From a checkpoint of a small transformer trained on Wikipedia: rotary positions, a variant of Muon for these matrices.
MLP neurons of a small language model. Each row is named by its layer, matrix (gate and up: input weights; down: output weights) and neuron, and shows model dimensions 48-111. Each number is 128 + 24 x the weight over its row's rms, rounded and kept within 0 to 255. A neuron's up and down rows have the sign that makes its largest values positive.
Before each neuron's rows, "fires before" lists the tokens most often just after its 100 highest values on Wikipedia text that the model never trained on; "fires after" lists the tokens most often just before its 100 highest values on Wikipedia text that the model never trained on.

fires before: " ", " in", ":", "i", "man"
fires after: " (", " b", "B", " B", "ib", "orn"
L5.gate166 [117 110 149 121 133 113  99 136 152 113 117  86 127  79  90 135 132 106 137 117  97 135 100 167 107 145 125 122  81 105 139 108 101 107 133 108 130 122  95 179  78 177 130 123 119 134 151 132 179 110 118 130 111 132 120  96 120 135  88 156 164 186 122 140]
L5.up166 [123 159 131  74 134 155  70 157 123 119 155 125 117 135 113 156 124  93 139 156 114 126 123 123 112 105 104 107 126 141 147  65 144 127 150  78 131  75 142 118 120 146 135  98 103 133 130 129 133 149 172 111 100 146 105 139 124 129 149 104 136 122 167  93]
L5.down166 [ 74 153 138 141 153 125 161  98 168 137 122 165 110 124 108 144  97  97 176 151 143  99 134 131 159  96 169 164 112 115 171 132 133 142  93 137 166  84 117 133 120 104 122 143  96 144 125 109 157 158 112 141 117 151 139 105 137 137 134 147 130 109 122  93]

fires before: "1", "2", "9"
fires after: "In", " In", " ", " the", " in"
L8.gate437 [114 163 119 176 149 120 119 149 103 105  97 144 103 125 150 122 137 121 167  83 126 122 138 147 117 153 138 140 135 143 126  70 109 111 111  77  74 107 138 111 156 142 117 104 114 109 119 105  86 108 132 116 143 157 113 169 125 143 151 129 122 129 125 125]
L8.up437 [160 112 127 104 157  81 163 135 149 108 110 121 173 155 140 146 106 132 121 122 112 123 154 142 147 106 117 112 148 174  87 122 149 127  98 103  97 147 114 127 107 136 136 129 128 136 154 143 112 156  94 141 133 150 127 167 159 183 145  85 149 157 147  98]
L8.down437 [139 139 137 108 101 145 122 149  91  95 119  93  83 171 127 126 143 170 168 103 141 104 129 103 115 126  88 142  95 115 183  96 122 111 147 103 108 107 133 154 123 127 176 102  97  60 148 110 127 158 140 168 159 135 179  77 104 147  99 121 113 126 159 137]

fires before: "\n", "-"
fires after: ".", " w", " through"
L5.gate33 [139 115 160 143 138 126 145 106 177 144 140  96  81 132 146 115 127  99  91 161 132 109 116  95 126 157 126  97 130 118 152 142 144  79 113 148 110 121 189 165 166 129 135 144 154 144 127 145 119 132 115 124 103 139 115  81 108  97 118 123  99 161 128 132]
L5.up33 [157 178 132 140 144 144 132 136 116 140 156  96 130 143 135 163  88 155 144 116 106 146  97 167 138 106 155  90  94 134 133 116 144  85 125 112 124 121 152 136 146 109 131 117 129 132 118  93 125 155 115 116 127 115 158 129 135 148  87 151 144 152 164 107]
L5.down33 [ 99 116  95 141 129 116 173 118 177 113 110 117 163 126 101 108 111 133 117 132 154 125 155  97 107 124 132  87 155 125 131 153 116 134 141 145 118 118 136  70 191 140  99 139 137 136 174 144 119 149 184  99 138 109 137 128  85 147 147 106 127 128 113 101]

fires before: " ", "2", "1", "9", "b"
fires after: ",", " ", " e", " E", "7"
L9.gate184 [159 105 115 119  95 111 104  92 106 143 151 138 142 134 158 138 151 152 143 172 157 134 166 115 138 162 129  92 113 151 134 139 103  74 164 149  65 104  94 128 127 161 107 133 127 143 105 123 165 148 110  98 112 128 152 192  94 127 112 142 107 106 155 154]
L9.up184 [ 71 101 104 130 106 139 135 126 118 160 144 127  87 109 165 157  82 127 110 136 123  91  91 110 161 142 165 116 121 141 143 126 127 131 142 124 101 140 132 100  88 138 113 162 114 153  99 114 142 131 109 111  77  93  80 134 112 119  66 123  98 122 133 165]
L9.down184 [ 90 143 118 164 122  81 156 131  72 167 142 112 112 124 118 142 157 158 105 122 161 115 128 126 129 102 129 133 143 126 136 172 117 116 182  86  87 143 132 165 137 125 101 127 154 136 113 146 188 103 154 101 109 127 121 123 136 160 114 134 143 107 147 113]

fires before: " ", "\n"
fires after: "6", "1", "7", "5", "4", "9"
L5.gate413 [ 89 111 115 102 123 118 135 111  85 126 134 159  83 139 144 101 145 140  95  85 114 133 125 138 133 132 142 120 149 153 145 153 104 101 109 141 117 117 127 151 129  93 149 172 112 195 119 146 141 120 152 108 131  98  89 109 101 156 104 105 125 132 142 156]
L5.up413 [111 163 148 122 123 120  87 159 150 107 183 120 137 123  85 130  98  95 144 141  93 111 151  93 136  88 123 172  94 162 124 142 116 163 115 129 107 115 138 142 101 129 116 137  92 123 104 125 124 117 103 107 148 179 131 105 102 116  76 120 106 135 161  57]
L5.down413 [115 120 135 143 144 159  80 135 109 155 132  98 103 142  98 149 133 149 136 141 101 133 130  84 121 119 152 119 107 168 108  72 100 143 172 136 156  92  99 114  77 164 152  92  87 140 131 129 126 164 149  93  78 139 121 110  92 103 138  97 143 119 148 118]

fires before: "|", "1", "4", "8", "6", "3"
fires after: " |", ",", " ."
L9.gate136 [127 134 168 110 147  99 127 138 113  50 149 132 144 172 149 118 116 133 113 104 124 123 131 148 141 113 105 148 105 145 129 105 134 133 136 155 170 106 162 109 140 142 177 138 134  90 156 128 138  82 140  99 107  98  89 164 130  84 135  97  96 117 133 189]
L9.up136 [109 131 112 105 126 110 137 153 111 101 102 125 122 122 140 139 164 117 127 114 132 135 106  96 106  89 141 121 109 150 130 160 156 121 119 147 100  80 131 133 162 111 138 118 134  80 127 150 138  80 103 140 154  85 110 114 128 125 126 137 104 134 140 153]
L9.down136 [147 120 139 148 140 155 126 110 117 116 175 129 100 143 161 123 107 140 139 140  95 108 134  57 104  84 118 118 195 114 164 127 176 127  90 101 132 129 142 127 132 142 135 124 137 136 146 134 181 130 160 173 130  91 117  89 157 103 173 124 137 113 115 140]

fires before: "1", "0", "6", "3", "ist", "2"
fires after: "0", " med", "ov", "m"
L5.gate173 [118 144 178 136 123 169 129 140 132 150 141 120 163 162  87 116 107 135 115 117  97 101 122  75 115 132 148 126 121 168 165 178 131 131 174 130 123  97  96 106 161 151 128 120 118 175  99 223  92 132 161 131  97 142 102 128 119 139  91 128 149 154  74 150]
L5.up173 [137 124 121 150 137 145 156 117 128 143 112 101 124 141  86  92 101 124 141 124 133 110 124  87 112 141 143  81 150 117 164 163 131 142 159 122 151 123 119 125 157 128 100 180 152 147 100 160 127 165 106 102  44 143 119 138 145 123 115 176 114 160 127 120]
L5.down173 [169 145 140 122 174  82 125 115 141 103 131 119 104 127 109 174 151 182 138 122 130 135 111 138 152 157 126 133 187  99  99 131 137 126 124 129 152 196 156 103 103 145 120 175 126 143 128  85 138 135 136 133 108 103 122 155 143 113 139 108 131 105 113 133]

fires before: ",", " |", "1", "0", "6", "2"
fires after: " ", "1", "2", ",", "8"
L8.gate422 [111 104 171 152 119 120 116 108 174 171 127 146 118 133 157 156 157 121 107 121 134  68 120 149 123 132 130 160 134 130 122 165  88 133 134 129 149 132 128 157 134 141 119 121 110 114 122 111 161 121 115 132 128 107 120 202 111 101 109 140 131 115 114 147]
L8.up422 [162 121 101 150 120 152 130 100 137 136 145 134 150 135 134 151  86  61 120 161 136  78 144 115 162  95 108  90 101 105 133 121 115 129 132 144 135  57 101 151 133 156 133 175 147 166 120 126 163 163 131 125 104  87 129  97 141 156 105 109 138 134 110 101]
L8.down422 [ 73 112 115 126 108 137 126 139 143 106 110  89  86 134 129 122 143 125 122 140 122 116 144 141 139 111 126 117 157 128  99 100 142 152 104 169 118 132 157  96  87 123 135 139 148 154 120 101 147  89 165 160 157 151 114 121 132 128 166 124 162 128 122  98]

fires before: " ", "\n", " A"
fires after: " ", "0", "%", " P", "6"
L8.gate98 [117 152 162 148 103 132 135 114 113 105 164 101 112 139 146 104 150 153 128 121 145  90 140 121 155 121 108 144 116 153 132 150  98 115 114 126 130  91 102 139 141 119 100 119  88 129 162  98 122 122 125 135 138 113 118 111  82 105 117 141 138  92 205 156]
L8.up98 [133 112 118 116 117 153 110 146 132 124 142 201 127 132 121 143 110 152 126 150  94 114 121 126 128  79 114 162 175 134 148 139 125 157 114 179 125 130 141 147 101 132  84 132 112 102 131 147  88 158 110 128 109 130 124 118  81 173 126 124 161 108 166 131]
L8.down98 [153 130 121 153 117 131 113 107 147 124 134  75  84 101 102 170  63 136 103 133  89 158 145 161 147 151 159 103 126 146 140  98 117 101 142 119  95 130 171 113 121 149 137 108 120 100 115 116 152 132 137 104 169 112 154 128 152 148 129 138 116 165 119 175]

fires before: "1", "2", "ough", "y"
fires after: " in", " al", "rib", " en", " a", "In"
L7.gate251 [ 91 146 136 136  76 121 179 135 156 101 105 104 118 120 181  95 122 102 134 148 110 135 124 114  96 155 159 111 160 163 134 156 127 141 183 136 134 116 100 133 145 107 149 123 125 141 112  88 102 118 134 124 147 130 148 111 144 136 147 144 159  98 128 164]
L7.up251 [140 143 119  95 150 104 110 109 106 156 184  73 124 137 133 128 119 184 110 125 145 116 155 135  88 133 123 145 161 147  94 128 118 111 122 108 124 146  84 109 136 112 159  87 142 152 100 181 152  88 117 100 102 154 118 153 111 136 161 130 134 134 199  99]
L7.down251 [111 127 101 179 146 128  96 137 135 164  88 116 105 112 127 136 132 102  55 156 143 126 111 135  92 189  94 137 154 108 144 155 126 168 102 148 124 136 117 137  97 128 103  99 101  98 112 117 106 130 129  91 124 158 132 126 147  98 142 165 127 122 123 131]

fires before: " |", "%", "\n"
fires after: ".", "6", "9", "8", "4", "5"
L7.gate338 [ 76  78 115  93 113 137 125  98 151 142 106 157  87 106 117 135 136 141 147 107 158 124 110 132 137 118 140 112 127 171 125 107 111 113 144 124 156 126 167 102 147  97 110 131 121 136 140  94 124 149 116 103 163 169 142 131 155 155 102  93  95 155 135 149]
L7.up338 [121 106 139 124  91 141  90 163 114 157 165 175 140 135 103 148 176 107 118 144 103  82 123 108 126 121 113 129 103 111  81 129 143  90 150 146 149  87 112 129 106 129 163 120 105 141 118 137 164 137 169 164 162 126 122 148 152 158 131 126 122  83 160 123]
L7.down338 [148 106 123  75 163  94 157  89 130  79  91 158 128 129  96 105  93 154 169 122 139 134 107 124 160 114 158 128 144  93 159 114  83 139 148 122  85 158 125 158  64 115 142 163  96 125 126 110 180 159 132 154 110 151 136 131 114 134 111 135 162 130 155 153]

fires before: "2", "1", "as", "3"
fires after: " March", " May", " Christ", " January", "el", " February"
L8.gate134 [144 131 107 151  50 159  93 116 123 128 144 142 149 115 115 147 132 107 134 126 126 180 186  77 136  98 103 138 133 151  93  80 123 125  98 112 128 104 126 124  94 108 138 128 137 150  99 110 137 109 149  93 114 136 128 140 166  98 119 103 143 128 133 114]
L8.up134 [ 99 161 145 116 152 174 131 102 134 114  74 142 137 106 165 111 143 143 154 147  90 131  90  73  98 156 102 137 116 130 167 152 141 120 136 116 102 116 125 139 112 109 158 115 108 160  99 164 181 126 133 142 139 107 119  88  83  96  88 123 123 133 121 141]
L8.down134 [ 95 129  76 164 169 105  91 134 123 139 104 152 152 120 135 122 128 139 152 155 140 143 115 117 146 120 183  85 127 135 125 151 126 142 135 188 161 114 141 123 109 144 179 120 139 111  97 127  83 110 142 184  88 131 104 154 163 155 139 157 146 114 109 108]

fires before: "\n"
fires after: "."
L7.gate300 [145 164 141 148 133 145 145 113 133 109 146 145 128 115 132 142 147 134 154 121 146 126  89 136 109 119 114 145  88 170 130 184 127 121 149 148 124  90 112 142 131 112  89 121 142 106 119  95 115  87 127 158  84 138 101 106 118 131 152 137 135 129 139 125]
L7.up300 [123 116 149 130 139 110 130  98 118 149  99 132 137 162 148 110 136 128 165 116  95  80 116  74 138  49 133 127 154 123 119 137 118 148 131  81 113 136 141 120 145 171  96 102 128 139 118 174 138 139 121 120 107 132 176 148 160 152 113 140 127 114  94 122]
L7.down300 [160 130 153  94 116 116 141 146 116 126 136 143  89 127 163 141  91 150 175 123 128 112 102 115 118 140 147 167 130 148 143 131  95 165 109 145 136 133 127 100 146 140  73 159 129  74 171 115 133 117 147 146 147 113 121 194 127  82 105 146 123 147 136  71]

fires before: "2", "1"
fires after: ",", " February", " January", " March", " June", " December"
L9.gate25 [ 80 121 157 104 148 124 119 135 134  97 109 129 148 141 141 134 141 156 142 105  79 123 136 136 153 131  80 110 114 134 153 161 128  80 147 105 132 124 113 133  97 154 103 109 118  97  94 161 137 140 144 107 124 150 145 165 132 185 137 132 151  86 125  95]
L9.up25 [ 81 176 179 125  97 118 145 132 109 126 163 131 144  95 125 163 194 131 111 103 134 136  87 107 155 125 146 131 112 158 122 136 134 122 131 165  96 107 159 143  93 136 149  99 116 146 159 106 108 150 122 156  95 137 153 111 144 123 139 162 157 137 110 122]
L9.down25 [134 111  84 119 111 140 145 123 121  84 132 164 111 145 132 121  99 139 146 143 137 150  99 133 125 120 145 120 148 106 112 140 142 120 165  82 141 140 111 147 150 141 108 143  98 120 160 175 169 129 153 190 100  99 128 121 148 142 125 116  83 118 124 110]

fires before: "1", "2", "iginal", "e", "ze"
fires after: ",", " an", " the", " b", " its"
L8.gate199 [102 163 120 147 144 120 156 105 131 136 138 156 109 132 134 159 168 150 155 101 101  97 132  96 134 137 135 122 142 141 117 106 144 136 119 138 149  96 129 145 157 123 137 140 117 125 126 124  92 125 124  99  98  76 124 150 142 135 157 118 113 144 131 146]
L8.up199 [136 169 153 106  76 151 133 144 145  90 129 114 135 124 128 150 123 125  99 124 111 123 101 122 136 114 119  87 149  91 148 155 131 127 128 153 123 134 147 105 108 130 127  82  57 149  81 157 136 117 122  80 153 127 134 133  98 105 107 131 125 131 101 124]
L8.down199 [149 162 131 118 128 112 106 128 135 155 135 110 114 139 144 129 101 159 141 134 147 125 156 126 148 127  93 159 173  81 126 140 149 200 137 130 135  93 115 155 134  97 144 123 180 138 122 133 118 142 169 144 111 138 160 121 138 120 137 126 132 144 130 137]

fires before: " |", "1", "4", "3", "0", "5"
fires after: " |", ";", " —"
L8.gate145 [133 109 142 145 136 155 130  68 136 135 114 131 117 113  92 148 134 174 159  99 122 107 143 156 141 120 105 161 114 126 113 123 136 158 114 161 143 118 104 108 129 136 158 115 149 121 116 133 133 154 168 120 145 120  63  99 117 160 134 123  99 117 126 144]
L8.up145 [134  94 139 134 102 111 121 120 138 136 106 135  80 130 120 146 169 109 139 117 115 123 120 142 175 128 119 138 108 140  96 172 151 122 151 122 127 149 133 128 104 114  90 144  93 161 142 163 154 136 120 132 162 132 134 166 124 152 137 138 100 120 105 130]
L8.down145 [139 163 133 132  82 100  95 150 127 146 182 151 158 173 118 102 153 140 110 120 125 117 145  95 131 147  89 125 160 122 111 133 113 138 163 141 101  94 108 130 153 118  75 143 112 108 159 127  98 197 158 137  99 126 132 129 121 145  93 177 138  64 147 157]

fires before: "1", "0", "2"
fires after: "2", " ro"
L5.gate280 [125 172 139 134 140 129 173 132 109 121 118  90 145 114 157 127 122 161 119 138 153  89 140 120 152 154 159 138 118 108  93  98 133 119 172 126 129 137 105 178 106 143 147 140 152 133 149  68 124 106 140 122  88 150 149 113 182  88 107 137 113 102 129 106]
L5.up280 [133 122 124 109 127 153 139 110 125 106  90 119 133 141 139  96 145 150 118 148 110 124 113 119 113  92 126  75  94 115 168 151 138 104 147 109 140 125 110 104 110 134 124 146 129 125 138 103  91 103 125 107 156 145 161 184  80 198  89 124 116 124 106  99]
L5.down280 [128 160 131 121  72 131  82 122 137 107 144 141 125 117 159 129 117 132 131 119  92 133 143 143 189 154 115 155 147 151 176  88  91 169 132  96 115 118 122 120 127 134 156 131 149 150 124  99 126 120 140 146  85  92 121 161 115  92 128 106 172 137 116  98]

fires before: " |", "R", "A", ")", " system"
fires after: "N", "I", " M", "D", "O", " F"
L3.gate7 [120 123 150 130 149 131 181 142 136 174 125 141 136 156 138 134 137 130 142 101 138  75 143 175 179  94 136 169 141 153 127 115 141 155 123 163  92 107 110 132 134 144  89 132 133 153 158 118 123 112 135 105 160 139 144 122 124 117 115 135 138 123 148 164]
L3.up7 [134 149 124 108  86 130 146 112 127 100 112 156 117 121 117 159 102 128 121  96 125 131 143 105 133 108 161 137 124 131 165 154 107 138 116 120 134 120 128 118 141 117 143 103 124 106 132 127 175  69 153 137 120 163 149 186 135 146 158 115 147 104  95 128]
L3.down7 [151 155 111 135 125 107 149 139  68 142 101 126 104 126 118 103 134 156  99 134 151 160 126 132 154 122 132 136 123 129 103  88 121 109 131 143 143 154 129 142 112  80  96 158 180 149 149 138  97 162 121 159 105  91 138 114 149 117  86 141 134 124  83 110]

fires before: "\n", " the", "hed", " a", "A", "G"
fires after: " =", "\n", "un", "oin", "om"
L5.gate411 [139 100 173 124 114 154 112 117 130 185 130 157 123 106 110 154 143 102 116 131 156 122 129 111 126 170 112 154 121 104 145 137 139  90 124 123 183 113 163 143 126 143 104 119  79 150 142 112 140 108 128 139 142 116 122 110 140 117 122 138 132 108  70 132]
L5.up411 [123 156 138 108 101 139 155 106 147 152 118 128 156 146 122 132 117 118 135  71 135 113 191 144 139  86  87 145 185 118 132 146 131 157  94 163  81 137 165 137 148 132 145  89 133 134 146 165 126  87 123 147 152 158 131 155 101 134 154 117 144 154 155  87]
L5.down411 [157 142 148  83 112 183 120 123 139 121 158 139 103 168 143 113 129 114 123 131  97 148 122 128 134 112 126 126 128 138 154 188 120 159 192  86 125 107 110 144 130 116 156  77  92 145 155 140  93 166 120 129 103 126 112 155 142 120 135 112 124 138 129 157]

fires before: "9", "7", "8", "3", "5", "2"
fires after: "1", " ", "8", "9"
L9.gate330 [ 88 113 135 118  92 125 113 116 127 105 103 114  63 127 154 200  99 100 152 139 128 151 149 141 150 109 126  99 123 118 175 126 158 125 132 126 154 133 170 122 169 150 124 141 140 141 141 104 151 115  91 103 135  94 125 144 107 143 107 135 154  78 114 156]
L9.up330 [147 145 130 123 115 148 121 169 150 116 150 140 128 138 161 109  86 110  86 127 108 139 101 159 142 103 166 127 134 109 130 146  88 128  86 108 119 104 103 130  96 140 130 139 140 148 140 148 142 133 137 112 128 130 125  80 148 164  74 112 148  99 135 137]
L9.down330 [ 76 163 121 109  94 168 126 119 111 119 134 153 166 120 175 117 190 109 122 119 130 135  93 103 121 128 118 102  64 154 157 120 132 149 187 131 112 112 156 150  95 151 135 126 155 108 158 107 135 172 161 146 109 109 154 144 148  98 173 114 136  99 111 141]

fires before: "9", "0", "th", "7", "6"
fires after: "1", "2", " "
L8.gate275 [122 148  82 166 151 171 104 124 179 138 109 130 142 117  83 170 135 111 176 132 133 159 160 120 163 131  72 144 171 151 154 136 145 127 153 118 109  76 132  95 149 157 124 152 123 182 123 119 147 149 137  99 132 142 136 138 138 144 155 140 101 145 105 176]
L8.up275 [133 184 125 122 122 131 130 133 149 123 122 178 108 119 158 128 142 123 120 127 103 122 108 120 167 108 192 135 121 100  76 115 152 137 183 116  87 112 140 105 119 138 108 163 160 117 125 154  91 120 150 151 128  89 130 165 118 145 116 140 141  67 155 140]
L8.down275 [135 170 130 143 123 109 171 138 106 158  89 116  87 127 104  89 152 158 131  94 145 135 129  89 109  91 108 120 112 126 124 109 113 115 166 157 113 124  94 114 180  97 164  89  89 121 151 122  95 150  98 143 128 110 126 170 162 120 115 142 114 108  84 139]

fires before: "1", "2", "0"
fires after: ",", " ", " March", " in"
L7.gate293 [102 102 122  99 154  94 128 136 162 157 126 121 158 127 126 115 151 116 118 158 109 134  97 126 156 162 177 135 102 133 156 144 114 101 119 141 119 101 143 126 128 137 107 132 109 122 114 130 159 142 130 127 104 124 127 166 112 167 126 168 189 175 192 108]
L7.up293 [123 132 142 142 120 117 158 110 129 116  95 132 161 121 132 137 137 137 136 120 148 158 176  75 121 173 129 117 172 155 178 112 123 145  93 103 120 136 128 136 123 151 111 162 149 100 103 178 133 125 120 139  76 101 117 117 106  98 106 136 156  81 126 133]
L7.down293 [ 84 175 155 129 171 105 117 160 123 121 147  96  43 127 151 148 147 142 140 127 118 165 123  86 133 136 141 145 135 158 114 108 120 146 118 150 141  91 121 132 116 119 101 135 108 118 107 149 110 128 110 114 102 114 148 139 106  98 123 136  59 132 161 133]

fires before: "1", "2", "3", "4", ","
fires after: " ", " September", " October", " January", " December", " July"
L5.gate446 [128 114 151 126  93 147 159 117 152 117 105 120 125 124 151 119 117 130 126 138 127 121 163 123 120 115 117 124 136 119  69 119 104 113  88 157 116 108 137 160 118 130  98 178 104 130 158 105  83 146 155 100 147 104 111 167 172 140 160 123 141  77 143 116]
L5.up446 [139 156 108 133 148 147 131 119 130 174 105  69  96  90 156 137 154 139 105 123 103 128 143 111  93 139  85 137  79 122 107 118 108 132 125 116 126 136  76 163 165 138 116 151 123 115 105 113 140 140 162 137  97 170 124 130 162  98 134 108 161 156 104 121]
L5.down446 [130  95 103 115 114 138  90 124 127 143 136 120 138 119 156 154 156 118 119  80 100  75 160 150 135 127  78 143 140 119 127 112 148 124 152 123 104 137 141  63 117 116 137 158 129 167 117 109 136 173 119 166 168 109 106 131 152 139 128 144 123 166 137  87]

fires before: "1", "2", " was"
fires after: ",", "9", " January", "ate", " March"
L8.gate99 [126 116 146  83 134 130  92 130 142 107 149 113 197 117 122 104 149  97 145 125 115 147 139 111 147 140  75 126 130 101 118 156 133  84 135  76 132 142 100 139 129 136 109  73 140 125 110 120 173 120 130 144 140 153 105 124 120 168 141  76  93 128  90 117]
L8.up99 [111 168 173  91 118 120 135 111 158 114 110 118 161 109  89 113 147 123 123 120 131 163 120 105 134 142 116  95 138 141 124 159 190 128 124 126 141 109 128 141 168 140 103  97 153 145 169 149 115  87 126 150 106 129 132 126  87 110 142 100 128 105 112 136]
L8.down99 [130 142 104 144  71  99 131 110 133 151 150 135 177 143 151 130 142 148 134 151 147 127 138 112  98 114 127 128 116 118 150 121 106 102 122 116 141  91 103 116 146 169 110 150 126 115 114 147 137 187 133 130 114 104 137 126 158 162 160 151 103 117 135 128]

fires before: " ", ":", " in", " to", " on"
fires after: " (", " b", "orn", "ri", " d"
L5.gate19 [130 158 137 137 168 113 148 128 132 165 195  72 122 130 118 131 148 108  63 111 177 126  89 150 128 106 194 140 164 109 176 109 155  90  99 127 149 132 131 101  96 101 135 147 139 127 148 143 126 104 120 153 107 137 147 119  98 147 116 146 163 156 116  99]
L5.up19 [111 162 167  86 106 118 156 120 120 146 122 130 178 164  75 150 113 128 106 149  95 187 141  95 140 109 149 119 118 137 114 108 154 138 129  96 108 146 139 169 124 138 150  96 106 118 128 106 151 154 158 124 168 128 128 157  84 118 182 102 139 146 143  90]
L5.down19 [137 148 171 132 132 110  88  89 125 123  73 141 109 146 111 185 113 116 117 127  90 102 119 109 168  55 134 123  98 174 126  86 135 157 139 165 125 105  97 162  90 134 114 126 166 122 110 138 138 128 139 142 114 191 107 118 150 117 145 162 164 148 117 144]

fires before: "9", "0", "1"
fires after: " ", "cc", " ("
L9.gate401 [ 94 117  99 157 109 114 130 160 130 122 135 141 120 155 121 135 144  84 161 139 111 137 106 158 139 110 134 141 115 144 128 147  53 135 154 143 121 143 120 128  87 107 146 138 102 100  92 129  83 123 102 141 111 112 147 158 127 126 120 172 118 119 130 131]
L9.up401 [111 130 111  98 118 131 118 119 148 149 130 139 130 144 118 113 127 172 164 120 166 151 126 130 113 142 116 131 161 118  96  93 175 130 168 141 119  80 101 146 109 142 131  96 125 119  94  98 178 146  82 140 146 112 147 144 112 131  75 147 155 118 123 145]
L9.down401 [112 133 184 109 137 123 140 141 152  82  93 160 103 126 131 123 157 111 120 141 154 133 138 149 117  97 145 140 129 173 121 168 170 146 132 124 190 120 126  89 110 105 183 111 105 126 111 147 148 129 125  98 136 128 180 119 121 117  98 164 139 177 105  61]

fires before: " |", ")", ":", " R", "P"
fires after: "R", "S", "A", "N", "P", "L"
L3.gate153 [128 154 112 128  90 111 118 135 151  99 135 122 113 134 150 118 193 134 120 113 125 126 149 193 147 112 136 149 149 120 117 114 129 127 123 142 138 144 109 159 130 156 148  99 119 133  91 145 117  84 134 144  91 127 151 129 132  95 140 126 106 114 114 126]
L3.up153 [141 114 101  95 179 163 146 173 134 128 155 149  92 132 129 121 108 120 151 143 107 140 127 175 170  96 122 149 116 121 118 126 160 127 125 109  76 115 123 131 143 113 139 141 134 115 155 119 109 116 123 106 144 101 183 183 114 131 136 131 152  89 124 116]
L3.down153 [136 129 148 102 157 132 127 104 105 125 159 132 115 103 152  61  94 139 122 147 103 149 124 105 146 119 175 100 145 103 118  88  94 141 121 134 139 148 101  86 136 133 119 182 111  97 137 144 107 142 101 134 139 144 115 105 144 141  91 186 126 103  87 115]

fires before: "7", ",", " |", "-", "4", "0"
fires after: " ", "1", "9", "2", "0", "4"
L8.gate235 [129 135 113 117 129 174 121 123 125 114 181 102 137 159 140 116 162 122  78 120 161 144 107 105 143 113  84 105 122 149 118 117 129 126 115  99 116  86 156 127 134 125 124 129 162 129 138 150 115 118 161 120 143 101 142 102 141 122 104 138 138 101 170 108]
L8.up235 [151 111 149 114 131  91 109 119 133 134 146 152 122 107  53  92 173 128 179 140 152 157 144 146 137  88  94 100  81 156 159 131  88 112 151 143 141  95 157 132 123 129 116 139 182 133 152 168 100 164 115 116 124 133 120 151  90 139 139 123 129 124 118 130]
L8.down235 [ 97 127 119  59 110 111 120 143 146 167 112 111 128 125 131 146 163 120 101  75 105 130 127  96 140 118 124 108 149  99 135 101 114 139 136 116 170 113 144 151 111 143 129  96 132 108  86 132 130 137 121 120 187 141 161 123 110  84 113 112 125 123 105 106]